Weights of a small GPT-style language model, trained from scratch on English Wikipedia: 116M tokens.
MLP neurons of a small language model. Each row is named by its layer, matrix (up: input weights) and neuron, and shows model dimensions 0-191. Each number is 128 + 24 x the weight over its row's rms, rounded and kept within 0 to 255. Numbers have three digits each.
Before each neuron's rows, "fires on" lists the tokens most often at its 100 highest values on Wikipedia text that the model never trained on.

fires on: " of", " in", "="
L3.up205:115164110147126129111099100162136128126123187125146143109123141153144143142053126157083155120135109167127131132168115121130164152115072142132131136152116126133115098126158153129120120163102144139156116133177170166128123138119116099138164146140087077136131153107131116160117141132123125131137100148113104129150132138166159194097183126180120114176139107110154112134140097129120120103131117139102111117144141107105114098095106167115074124116158145081142134152114127171159137163138148128111101113131110140087178109140136157142088148119170088145122125140120149153136091116155121119

fires on: "ac", "ic", ".", "r", "h", "amil"
L5.up455:124105153138171124076100126144083144155123147087151138142145147152109168080116129088096125105146123147128153151153102122132139112128118161109162085122110171097154108148150108162133114114113156087129105154139137151153120155116101109133154172116075138152154159145129126146160136087140141078127134128121106132114141118161149147077067146106126133125142171123138114165117110128111167114085117138153117070150112130090141129115110134111098160094112111115114135104109139181123143140147145148139095141151127145110147132123160117096132121119096105107149095187128162164122118146103117098

fires on: "ent", "ur", "ist", "ourn", "est", "ast"
L5.up582:130126101147184124121082109101127156172108135108168146110134114123142097154159137125106127148170120119129101144125133140125136081099122144147115105095132091121116133120150137101114094165115083147163123191134170151100144155115169118120158158108080174175126145101138145162118106160132109137134095133137147122135152162189155120126125132158096099102083165152157148106129118134116133149122126093083135106120129111137168101105106119140122147168135098161109178121106096140115121090168136123118146116128134148146131091139131093111131088115095111105114115112154116078138135140094107139

fires on: "an", "e", "5", "n", "4"
L5.up90:127128087135156115132123101097159156147136124118118170129118112119120159111119124203097129110141102137110135143118147133111110128126149126137169119133125153156187112137164151124156093136121148123142143136125147111126153132085139127088154100080115139123135168144136131131131123134131126094133152114139135107150147148119113129152154125176091084154122171167139137130131080131128168121078145147128117100142107123107172135119128099105124147091158114098120127089122181184135149149187200074114130156094149164176103117131126124153106155104128135123126109107182115148132098120143124146

fires on: ".", " al", "-", "os"
L9.up254:135119116098135141132066136115107148157153118150162155152158142135093092135143124123101106130162142106101110102136142165126125154138109110143099119089098108144125123120133130123139111115163128179128181141129126139124156149129150094121121077146141119111173111125131136110130143122149135132091132132096121141122103142138112106163131112081158123098127131106140099170102148096112119148085147134113106085181143145110138129116115168092140144121132132135139141139142158138132171144108102196185095090140101147079144150120151176128108175099141105123117094148161166186119085136140144092

fires on: "it", "1", "9", "8", "or", " it"
L9.up370:113134106147136165104111142129130112107137140094108168120115148147136112123107144147145143137122171113166135175142130103124108098141111142121112117115138137106113099124154136124115135108163147141131134131165158124127119128109128129120100166111089109130104157082175116150124097097127140088086116120114085119186156115156107100116148134083089120088162110136146131088149100178100157120133160086132120146175123137126160119085154157173111142140113152147149129148068100125160158116129154102119134124080142136176089150145115106159139116110089133088073123072138109142116125140156142108

fires on: "t", " dr", " cont", "r", "am", "xt"
L9.up274:079138100128106142147111063140109132125125179074155137134129155102093161109139090162134120137129124102147136112131093149111124104114122097110128112136177144097127121138133127085140100114127102173124100129167135162130142143157150125096167163106140136112070082135145150147147151118137124100137097126159137115156165136125119144141116169115097129140143166131121139152124088091140134132144161138116106131163137152120128096136118135178118161106178152161161161142094100151122133142116170142095145142191133123117183096138119168152173130136126109128124129069146138130145125116128154124

fires on: " of", "ut", "m", "ap", "ver", "ain"
L4.up427:094129116162161146121144109122094117137154124117144165072107136113149113136114160158118122088146139170137129144124130124162133106109118144125158120152136120125106084171117126082146151123117111120163119148131109175156104123155136129067179133131137166160114102126149156115101085144107156163143142148112055131131130158113167140153105118133140150195102156102138165070164080088116168112133138148110122103137158152140151173106124147140122141107099125131141137120131135142118123138158165145124114142143120177114135114172126114108115075147104124118118112128113113156169147105126096123

fires on: "ul", "h", "ar", "un", "l"
L6.up51:129133083129163132128142066078161149115133154084140126129133172132111126114129118141135121162146137101110136103147140119118142161117100152119121163191137122195102130146140144119123153117156097143123129154108132151108144137113109109104122134102099109143108065127135135123113128147106110137127114107119082167159102144201147100136124095083120161140125136170140096163149141104153122162157152135132122114124090183117152120080098119154132160112143144127143111166145107127167141149159106151090125151116089159138140134110151102172107120120108169122142097119167136120130117138165102117

fires on: ",", ")", "),"
L4.up365:154151108076137096131135112163137128109106182088163130122121095100129146115166113122117146134161117150128141118127156191123166108117128079106116160127152189071166095115216116085139131140114146130119132109126148141116156124085111113108101137153108121146127124145135141216102101155114104119125138165089110155120129140134119118127133120111103173149136167128172096119120114140113107098103131118126142151133140087106102126134115078166151143133129126156172124127114112103127157119117133098121140128149117102115115147095135138145086145099136138107111101116138111118144145136123115158

fires on: "l", "et", "es", "it", " At", "est"
L3.up44:115112117149121151135124113134097127108134161082157126160133118089085140134114134103150111154171141135147142100198165171133095130158145110103120125170110114173136096096150170128143091111128115116163098144174126120101154146118087123123096137162116124111110104106132135148159100105098099125133107130106143097130088144142118109124122132107141145125132094076185129153160075101130119132154128111123136127148120137174128099092127109077118131120145154176175119127106164124176172108165160137155143131163145151139098125160148122125136121103155140139121089146113169130130127134106103130

fires on: "ist", "ater", "ent", "st", "at", "ct"
L5.up126:130086118142131131127132109110148149110080133098137107116128143170113096145113137150129117125118135106117142129134127141120104098177127155110148109138105125125111113135176120099161116111118118144144138172137157133068123122112124097121156178099092201144138100115148146126128124115119113131087107097175156142138128156140150098075127101134111136120104118141137145091090116084140176151156109129103095074136119152160126094102144115167081101126156120166174096146134102152144137143139115136095101121126108142202124120152163119104133130098143126101139154125132142112192146144151145150

fires on: "ag", "ub", "ad", "b", "ur", "ar"
L5.up125:119155073108140123119139085123143137120097124084132126099109112117119107159129115095133100164124136119110113130133104140100137160145143152139135134145156134164100120096126143110145090132142133126139116132142152189143105122127124100128135129108117118130072133096131150135112117131132117137118101109139115134151130152159143158124121141138067128172096151129141099129159143138112148151151121134114132095163104161116163132080016122186136135148145188092136116138087131135126120132150133159149136109130128134123130083124156120154051106126112122117141106115133155132074110162179104114

fires on: " between", "arly", "at", "ast", "ber", "01"
L4.up79:176061114119126120085119091103160082213111138138138122159128109132126136130070129099073114110131069136116118147132086114116111102129152149103128148124101112068160123105160125127132127132109101123141167120104130122106187152138137121150155157129112159164120102100141139148136131139084126076116133155112120087123133121141139156099135116125144108160116117094110109128163133141107103168107131124105173090096118130103149128117153108120142150132109125132135137097123125143158150116104132095132133131131153141102116116161119142115078109127082150076134149101117161116108133101113098109

fires on: "°", ".", "′", "est", " st", "is"
L9.up140:136115126107159165127137088152095138119145135049166167155107106118109120099135120104115182096120125091141124168177138115155150140115121134083170116147114138107122121137127134146150145117117131138069112148146116140160164127141163146114177147096063129115104137134119120134125111140127186132133113117134116127153123081143091150126128126174130137115118125096121122132105119120148158159161158112122082101139172103116119097148101118144123162148173141142150156166123134148124157125120078162087131115143082105127113154100130154094144152125147099151119127098159087154137102135100133123

fires on: "l", "ep", "w", "il", "ult"
L9.up312:080118157133166127090155121140119082100115116155148149151150155149140120093150148176110130143112071091150132128111097158133129132121114150119136117141103141151064111111141143186116111128140145168117145121120138130073118125136117102096125152127113092128169081116139120139150131122155124151136153133138147113134105126154094107141143107113105145110126132168133100123176090149130192131123156157144098114119159159098109163136103139149082143135202123124144161130141129152084117147099135126176107107129136138144148128118090134151125143080172147138097110131133157172124134124113156100

fires on: "d", "st", ".", "n", "t", "l"
L12.up484:121143145142114098140114101102110096191149130117128149140159123163128144117102104123118086089063102137172154110138132140146137187157114121150144089135126162123130150131135156117127111117133152128119184135090160149103132159168142105138117175154115169126157144137114108154124152146075110114105095098136111126159154143105097143117155138166063157154133106143156147107146137128091175143147162145129125110082153116122138121126155104117120133117131126120121175147110129168131156144166122154121127091120127145125108107150181129090149125099118131098120135090113091159091115144146134101

fires on: " \"", "2", " ", " with", " In"
L9.up431:113114144116097125123090102100178125130146136153173132166111145161137153112083131151122106118127118129118116131136149166121119120069147133160118143108130146125155105119170110143110113100130105105112118134096145155148117121110114127132103158098101146145168136085132130152111141108148118108131165091102129114127140109085136129125157095135102124133138121136216133113116086130123178137138171108099132125140114114107161113079111151091132139071140176101092118121101155074145142122170127094168110141102108147159116160155137106144141157149167159118127126116122159145129124100137063135

fires on: "ach", "out", " art", "it", "ag", " polit"
L8.up569:137113115172149122115138146131141088098120125065125141120156156143080148169064157192126140154153134114123128142144133091150136109140118122116096125151128132095107133119169125101177135139128134142137144162137163137136103138120118118120151124140150119159120062157159125157121179142163120140071116126153121107140139123129140120096110133106125171137110134122137155122128138107130167133104102141122145117134139104156107131094105110164141098132108129141130084154068108104112119143104160132135080125175140159168116067130092111135155124133149133090140158132102161111148146139165101083

fires on: "-", "–", " ", " sup"
L10.up340:176098169149097095113096121144145134133141119102190138130082117105136101124119136103119109140144140120145108135099099133114106170127096098126142181145096113144075096120118117107156118170081115158121164111146105183145188143129121119143149129132126117137144097078127165134126116136133139099141096092126155117152109123117130179129128152143132135090151146122167107132118097160108110103165129097131090107170137112135141087086131123169111121105117180097133132125105124139107119137102102172144119090094150113156138136144160141157136128164139123112089129135167117148113090101132114099

fires on: "le", "e", "t", "oin"
L6.up223:117153138129139170133087119126129104117159142122144118134112160148058088058126127167105141103143142139132161107121113115130137147131103135151112071173139133114155110080108103076123141138162113104145133138193139137095138166125167105108140109129122124156132119132140123180117178131090075123093141134141138130149141106117156116129127121101140139150158143146138104147139104100146125152122179111095129120174123128102094129097111127115130139141139133168117166136096111130109109115126103144109121152136099112121143133123112156124099101083202145108172141147139122139124113064123111122

fires on: "all", ",", "ide", "es", "el"
L10.up125:116141142125123129145132123154133068152130118120139151159111153171166114097131076120085139179161085140095169147130090119161134137110117138110149145118164151125117183110124108111138097154128156112139118133134150093098096136143115096112139123120117138129149128108179123124088121131135156124114134164156118164133176126207154124169150114151103139148117133151129126111150110151162121147192175145131151120115139079116134100114129102141155111142133127124152138107136124158083138126136069136165088129104109093097138151149114166148131102121120122147133089140169159146151118138096136118

fires on: "in", "our", "d", "ud", "b", "n"
L4.up611:094129109148161167127127146071134142126181135131145135146143175112164133130126088135148121117101139100150134125096147117152114161122134135101147165123167107136093125112176135090168115170088159113123178170123144128140121140118121131164180124129123108126078131118138106141096155142143097151127116140114142108155146105097127140142143134108122145134114119136151152142083166137139129126148150116130134133146180122124164098123056111120141124120113132123161151122083137092098152107204132100104119099096151123153160094109101144162151153126106123107100176103160102126118132095112120132

fires on: "as", "v", "or", "ar", " requ"
L6.up305:155074135121134134103104119130122130192129137144171158115113127163110092133137107127167170084134116139111126117155086182183121105132112129122149131130125150119092130100133076127136095120082139188111107172145160156102120159113136109137107122117133171104139071092136132132135117121108113135125124124120140120144160119113137087174106170117118107136140127131136124143103108116156089159117125114148150106130128086127168107119119125115083130113161128116172100184128139116182164160123119110114148119146103101117135140157116096119162111123134166140114118167109156114141127121185156108

fires on: "–", "-", "us", "ic", "is", "\n\n"
L8.up196:131123154107162085126126116118186165123114112114182135136139131098148128106124132144122125139141121063147094142118114107109150139092088131130131132138142157103106109130099092144147131098088114155173129122113117147125152153099141118139156130116116138171139122095116134144153160121157119088124121094112113115137099128186102166152152129130087138117088187156131142123124115120106116114118109120119129103186138146116139138097097133145127128109166154070141141124088149109141147141106159189166095132125127145119128144114152143178083126118114127071108104126168130155133096079137093106

fires on: "y", "ad", "ub", "ak", "ap"
L6.up250:162148082131161115122168069114116138129097124120127110106112160127120171163149091152120134134147077164095106142161126137112108141140121132099143132121133158126130145119139131121135145146130126142153085145141161198123087120102093108094129172095088165101105091102144145156111095148123124141120125118136121153155132137121185121105122108170134163140153128119131115115123121121150140168155099108106133090147129159140179122095111156148092144145160092123117070124131120156103138160119108146134101131125125164163143099113154115146097105088142110113159099151110166161145138150142110084

fires on: "r", "if", "v", "t", "ust", "d"
L10.up163:105104125126144101103148132100119113201137117110133163114139136131168147162157129157134151110121119133129132134168110119148187146120079122102091106110067166074118152137149166159140145116096126131120127153121120171115109166135146141134129182129128193080168130085163112154109142141143089130125148106075146123159130106115134121118084100159083138130146125129140122136151135135130135137175158127100151131117165125111147168158134179108106130119135138098135131137142141146163150088125154129128137113165121149125150108146095115138137116124145157125159123106132165158116145096121143081

fires on: " of", " town", " Town", " near", " in", " pass"
L3.up381:116135080166112173089104091167136162165135101076127159114136118150102152090122124105084099150133138160118156107133112108119118141132112120087125154123150133158141085091105120126140129097141106159131126144141150167140119138128139098139129115069126081114153145126118091137109099164121144143122142131117121140135139157177141108071111129170059182120129137135133104189139106128154119132121160141140079149149144136089139103132077148163104140154120128106119159119146133143132086125099154136103143109109130111110161126123135153106082145079145115122116119135142146168123110140130128151

fires on: "g", ")", " his", " a", "ad", "s"
L3.up374:128115103126168117113110092156106082140142131100138110127107112116123172161141143142186199177122123112106153130115162118139118120123145116093123159115094166129128150137130145071092156153138120157117148158131146135124122144110103100129131081105140088105153074143148073134131129121132113125125137168073094123138082114144128086147113111174101170140105131128158104104112122122142097129147131104104098117147139082109133121149147165170123150110110128124118129068133154112128127100144154116112137127137083130130164137129161144135112147135110109124106104122121202094116143155128103120

fires on: ","
L4.up555:095166079146119115118133111144185129095146153125165133150131131092127088120110116103136184109095141124105135121131164103104144098164137082094107146145132147115125097089161132105151123173155125155113140148138150127159176063103118105105109106106104094160148129164120105161116134144094113093108110148120133184128090155153121130138155112117132132081156148131142071149127137160154135130125080157119153151156144149074166111137144169131148133154151118109121093116098143120131140159115111121131113122084142126150125127118136090119122163120130156137118152157102105138145155127110104151

fires on: " of", "t", " cont", "umb", " ext"
L12.up556:112115121141129153095144138126140129120122161147172118129145131163137100136130149112076141128150108087122119156145118175148123079107126139097174155133114168110133141125118150100143100119135124125105133173154141178150101114143141123102107159151109120117132119144163114174139142110150146114121096182098176101125150152134144126176139182174121102161119113131130162159134116127157156104156152120124120144102170118110162137119128100137112146142206139141150173169146168173109153139094149115131136121145133146113138132137098177082121135108118117123133115094142132109153162102110140181

fires on: " A", "ur", "-", " al", " due", " a"
L9.up147:165088106114088143073098122139139134160101100149182126164130154130169086154122121159135132092172088143132120117159109140149102130118120148138121154101131072138139151134098131128130093112170125135099148125150135155114159132129113127105116108113130193124152139118143149153133087119145130124138153159113134161145077134110124149106160144099152114135146141123135139113143146124145120141127121147104095123158128119134160118102081160145104145116140142079184118113156166174166132126102082145122122153126104155153124169152140179142141084105163134124150095136141138146152107128152148186

fires on: " g", "inn", "'", "ic", " J", " |"
L12.up498:124119165118141099129115128152143108147115140127148126102128105152153120123056158116109116134143124102118118114113133118130113101133145153075130119145143161114128133126114110139206135112159119141151158152099148141119159164109124132123089142160131153179090076143137138197124154121116076103136144161102136137125100112140144133134115101144097153148105167127192117123089128129138171189141172119092091115136164131078115157100107142141137135115158148115128142124096131112133145133105133133171145143134202131101142099126099120109115135127142110147164085081112121132110142125136138136

fires on: "1", " th", "r", " str", " K"
L12.up185:168120100119152105119139137131082105106152089129139162168145145125134149147136144173139131124130153086117140113085132138112125105103119119138140124115117175150153133135138150106118169098154118124107145124108185123119124188106152131097167087092103158166139125136122104124110115117156138136132128133124154122146169123121132125125170149126107136102139158170120152125148120123131119128122133122119109123164103113040119154091097104142114138116173200148175113123111173151116119137119107133173147090154150117191140091139134114115118147130108120136129082167160126122131153148114108181

fires on: " |", "6", "1", "2", "qu", " "
L10.up267:112122125137139113095127136118158117143135151114179142153106117163113146081109102165121107071127106129157141137137127158127113139155102133076090134103118171133109129095131091129153131113080133141154166122123143124127116106130160126147144098151074126155135177114144096151078148096128110119142121175140173152139167093159177133116143131129110112153123154106133126140098147157176177122126146094105107123139090117095138101093139126135110151105132133083096091130108138112170136149197143110129137122116129087110141115150155142136138143124167127141103105146155133173098100096144130149

fires on: "d", "st", "t", "v", ":"
L3.up11:137112128131132130088117131081128137152142111140135165098108133131126174094115130183128098129127136130142156148142131102120149126137073135126159100133151104105139161125118148139131175112094137139176174137127133149119127129129141123091180162112153173153187153113151125129176128091141153156102111159107090163131160137120140131137128118119103133101156121176138155117116113067137197148121131125062139071085102131144139095129125112131126131092104154186134167137135141159132124137126119142144131146128142168111121118128142134094150173132151113123120135104142130154136121162100110091

fires on: " the", "est", "st", "St", "w"
L4.up104:097147091150144179129111114107070115116155140075161148142116133130117169131133143114144132169125120133107137099146113115152161113134143099113156142127146167108125122125136149098167152151151138152169120160095149139134124137113115118122131117090114088138098133167133079146127083070093157097135172116159142111128110142156128070151135122154119127130144155171140173148125117143131161145121135115126135100153123164106167118105136108131130149112122121167146117097099130165108130177104146141125141131161137105155149121167086057128122145078186131139159128116149121132125112149106119148

fires on: "ll", "ot", "ver", " of", "t", "ut"
L3.up370:060109126169164186115110100118108147146098151131132095087137158131133128110080112146156166108170073122139105153127104133137128124163117124128123087129144151108135125118132135093148121102144132132131145141134134157084138101135144128100122164136157090137143117117150132165102125104125156134103133121129102093138131129142145133151130129164142141141116098074151121118155129074122131165147140155054128082155139127155146143148127151183134114098112159117149163127105120120148111150134113145105120197149107175124137161113089126142154096131137133079147117102144141135175119156097141118

fires on: "f", "t", "j", "st", "ks", "le"
L5.up271:141119139140149150112130101164087121174118123147147136166087133152133115135154153124135094120111088158107135137102103206185144133109138149159111120143074134119158125146122136105141133120094147182123165122118157177055150115125123112152127126130134144111151081127144126138129129143120152152114142136152107147126157135109093145143143157167102114123166142129135131152104125115094157173120122143095146074120164093153154165087133116117101132110137115122115130146087149140092133155143179119121126095145146163153128102150157087132126140107136171160128134104136131109142114152166134167

fires on: "-", " |", "'"
L8.up336:164128088090143125110143090148126118134133175104150124119116136167137126162117153160122131161129138099128099120151140145133146147116172097146127121092138119113094117138131179147105128126099156145136181159102128146142122119128132138103112168173127148160118095162114135184137157090106102122123117149123095176141111084101141183135151135059150163111123137115159108158108143142159148142134168101105089114132178138147124137088134140126096188126139133117146129163116172124090120152120086120167133130152139156121107132094156152110128170101136081133118134145128155144111122126110138109

fires on: " In", "l", "ir", "ar", "ur"
L8.up159:137147108139160141149146074124129095170132165106138114136169125115061114123130128194150162135130125115135117109131118130146140146121081129128135170103111132133131127124134105122110142129142112162120135161169136146109130150096136135080116137104111157173145121116147113135151188134134120141122107130070071150153146142166109107118126123084153181131148158171124157106162110166136112147137135153087101095162106128094141114117138163125124161128161150140168079114131134131154146140165072123122106144169122183156123123146126144142133102107136133117113168131139131147128091102111150154

fires on: " an", "g", ".", "r", "er"
L6.up565:132095129117165147094149121133082129145174169105147100137123144133108107102125107110135155154129111140170117135104117176173134111139109159141141106133109155096141092149119124136140127143116151164102129157154171185150128147108121129119115120155106114133082095156147104175147132125145171119115113133103143139127125121165126107124096168129147122077191124153122159159148144140081120160121127139105124062154166113135166134106090135137106160125098154121135119132113101159123166119166153110128133134150155166107110076107127089166099079083137155136121094132118134142116132132132120141

fires on: "ale", "es", "ou", "ell", "ac"
L6.up104:177082110149129125129138121140146133139142174103141135140113155121082158115124129134165171117151117127135117123098134118102142115149136118130128152163155085103144131137158149100140138126157128130144135163114154142134146165088112126114080114146137140137144081181119119139114142120083121126093112203125146120150118118164140151121081130132150149167104154131137082146115100124153091138161127123151087151130096082110160149109091111128083131086096080116136107105055134152139116129171127125110088148113143126131092098108122141120104083100129125096124083099115135117125136113155114151

fires on: "E", " U", " E", " Me", " O", "ver"
L12.up97:106133110103183111106144143132123124127120131116133133147113093091107108153165060147125142131106103096147153092159128134155170143152140138110156153147135132131149104143154118101086108093109102151161123112134123146098120097120143087129114113110151119146133118097144155142112136109169159113115106120160143159144131157151198137155153125146120114189094117110147116108160145088163142145127175144153146138143131148171170168110129148166102138142183067132173110116137111100130126139126130111141131169125131120121106104120120104116135125136138164124111133139142125133206081111096127130

fires on: "or", "9", "our", "-", "th", "ate"
L6.up451:127133081095150171136143117109117103095111121134135122161131142130072121131122176116133132105137138103114091161126150194132108138148129123111148141121091096135120088151127109118103138161144151114127132130114182160129174145111128098116113094098127094125145122107144098165175139085106162095111146116111131154144113154170114124092150148115161099129113118117131137104175124132115162188159135140112108096140148146103155131101119105174085169128132200114124118149101149153177143117149163134127107134125153141118134148127093142140128121146142123075076106150132125123106085125122109122

fires on: "it", "h", "ar", "ult", "ach", "1"
L4.up456:084081120094136149101135105140143144121118156083144135126169134147114149110109136194121150097163108120106125136139135110154126118147129112122120161172115112117135122127141148106122111127116147092163139164127154142138141126067153140087103110141153094140104100177134124126176128114157131104116122133137139125123109108194148120120115118112117114148132119113138115122107134091148203158132110137140085125132093187142135130114098100145154144080129167120157112154108129106143148174150140100129109179142152153156143121144111096120142132072122175115155130090127128073132136132141107171

fires on: "in", "ess", "urr", "d", "98", "ann"
L10.up401:117141105140120137119130145113109146115178176145150126153135161172155116102174147121153141132134123111141176134127129132147125157096102125121110189122126175140116134130154120102085137144126127133149146125143094143129153172155157108130152152144135118133147173085156135138113189143121134101136081113117117105170135157110113099117114142154123161086129143156140145159127141139204173139140156088075121157093123138126103157081115133164124129109126119130129119107123164118129106111150150111106094111118134112153156080158140155160164183127108120122107187116120119147161104122140133126

fires on: "t", "he", "2", "1", "9"
L5.up416:103113114097130168112089105153096113122116141120149159144152136156097135139123165170115181117157138152097116149138109093106172130126102141101101135124130139099177132128140140078128126153127132106141130156165142136100136100106167130098142175079119132150151108106130152126111166108129121145140105147069105140168121083160126121129152112111117118081131136103140122139134084127152161129108148148114162125147139091133100046092131127163098108128118126149119157150122106160152116104161127106090114155102145115134156155150134091103116137104116156149119162125108125112092145104165111078

fires on: "h", "ough", "ey", "ib", ",", " many"
L5.up142:116129097105152139106088114134138147097132148116174145160113106146095157107084119143133136122126151107117136097130166131115162104158129101070107132173166120139117165147120141134127145151116126154161145151126154172111147121076065100106145138080110115159115116137132145153128138089105125136126100159107150110132108135143139103148108119097113144119145171104150066163080129135138152145104144097116143154138138144075176130103114109130163152130129121154110106137138168160143158115120149110094153207123140136138129109093143107128125140110130157107152140113155122138122122144172077149

fires on: "is", "est", "et", "e", "ri", " dis"
L5.up104:146140101112120123124108096134115135109146134090152177161149098124127094133107131137109136112164148078147129125160102139121117095132125121129121094160118145134139107115122139107165175061155086142161094167163120142144161129123136115097159156106098167131114099115148126155109144138111126145102073120119128125141129115128133134134106107109100105082119141091148085131119024109162114140157143110130120108159140102159113116129129107106146123115161125218142168147145093146111150129141148131119099113143126158152143126109152144098135151111182100142119121129142153144128127099124120110

fires on: "st", " inst", "ear", "ost", "ist", " of"
L3.up224:138099088151109124123105093131104092110097102110157135081109116121113105162125154111139130151146150075102107122108134117116086110172090149148150110127071173100105082134111147087146137131137097117141208163135152130108124118143136113111146141102080131124154104113145081113078129146098188108119128126100130137146136147145178104132106125180141150154093114129150143126139090089132157135138135144090128099121158144185174129134123130160128118130099104138142153127127162106136125144144112141145093107120117157130126135117100125109135152123114089090103128155141142158123139146097115132

fires on: "v", "is", "or", "ph", "ber"
L4.up258:179087127101133147130111136136140157153104135111126133148094137138175135126114128110127180103157133124097108144165114142188158113127124121125135111125107196143139120174124127117120149157094106172126136148150146115099117118112127107170144131152134190130097088097159139129135151109146125118133086137098099131158136137129143116158167164166128093134136103109126136114091054130158156133094148123074119075158096081135128075139117114119117120085133135110139142136123151165148122115143138143100131127142090127160110120117166124173128126130128143129149134130094140166151122126164155093

fires on: "f", "l", "est", "st", "ether", "et"
L5.up479:143086139120136125107080128095126068155115156104122103097120156112114139132119124146134152157129073164160161129145136145121118120083125158154165119122084164096146138100150121109069120135145117097115159134137166141097156107155097090103118136170148119123148121082136125185154156144125110135092139070117141123155134143125131124099143113138114155155142117113126138160144140144103148195131121129086123116127115121168139113130104100091103146105107148160128154121116155130152127184151157127111130145113155178092096131101127106113137128101167144085141131125149166102118140155122139107

fires on: "e", "le", "ot", "ack", "l", "s"
L5.up349:064144101102173153127162129108125108168131133078151138127119135138090133112073130154098159133144145113160128090148151156119127109126149155149113111180176146128167114147162144063160148127125119148160117135161170115135136167121132131110128115123112092170113121146143140134100140117107069138118113124145135117142129118137135109141123142115129154144111148162139149152126108123162138131111144122089128137161125134117125112147070104123153152125142142185109168140126093118115146134169091128108146185136126108160143137091144124119149092113144154130121103077190145140134146119156113177

fires on: "s", "u", "il", "l", " is"
L10.up224:124137095192140077097114120160132118150165161135157138161122150144128104093141149173171128091114098093183145128144151148122132145137101105109125125146117108123111134103139155120105092124080158140168127144138120090139156132124100126106140142127106072157162131148139106118146148136110089084115149114138108154123120154147160148124128148105085138112114138128136091115160127140104119113067131136129120140144160112119122141129120135176144132185169098121120138147117133121090106147149151137119101201138087153191136125102120131139116113095130140143131112112125145134154119081178146159

fires on: ",", "l", "re", "r", "u", "o"
L5.up162:144090111113146131142100131157149147128120156087182123149124107109099115122083131135124141115201129098147160131100129145148106141171134129088126127138087124141183108088158131111164113122101087155112083155146147139146150095096117124127135084125124135135124162125117088143122163163143138144096138172076149163127061113160171117155119113106115156127111139114141099139100111105148146152119083158121116131152118112098130191110099121114136146103187089115153108125126122099144120105147121138102125107144158130114142105125127119139116132125130151109082115166149124150154126086128139136

fires on: ".", "ary", "est", "is", "n", " Ind"
L3.up375:134152114150107088076119089120141120196136124100149133158130130145097142158101117107107118148154113129121127121126063108134151169124149148149150104129100176140162158119130091105128117082162172123150126139161136132155139149108125115156105130146070174144092136130131137165105111117069115155125075118112154106137112129113124085163109142181096083121136155155142111176124090125119110157129147141128099107150142124122163105110123102141147130140145133159091145105115098117129120128156146130122158105148165095129141123105166152103157108127164113114155115137121118137112130106074110134

fires on: "er", "g", "ou", "ers", "es", "s"
L6.up193:119094118083152097122148121149112122170100127105126135153095150107094113190131124106156129143141128108093142185103135148163123140160151145104154152181122136127122101124133138128102120140124114129124078141137111124127143135123112127147116096127147128161064137159134119126137167132107101143129124186081110143154083101180127125167108120139097159172135133141153139091117119108102118153149072130137105130130127120120164178116116122157131099116140141151167167129087132127131159117151128124119120124136114131123103172115142127154114097113072100128139094109115118097111125106124047154

fires on: "ubl", "f", "ask", "ween", "let", ","
L4.up458:154140090159134129167105113107140120160130134135148112159097133151147133169132118101135127141116109118152141129111093103110132109164099102103096136128138156090089116133155117074124101142143092121071163136108151117102189091126119104126142095130138110148170087120147081129096171108098148118113157158115155160132107125124119144126144128148141155086155128161127129138077111159173103162171121163082156139100122128135122139137128134112106149146135129121145115087107149128100120166129099136118071105094140126146148101120111138121173106128102113116130153141188098156159122159146141096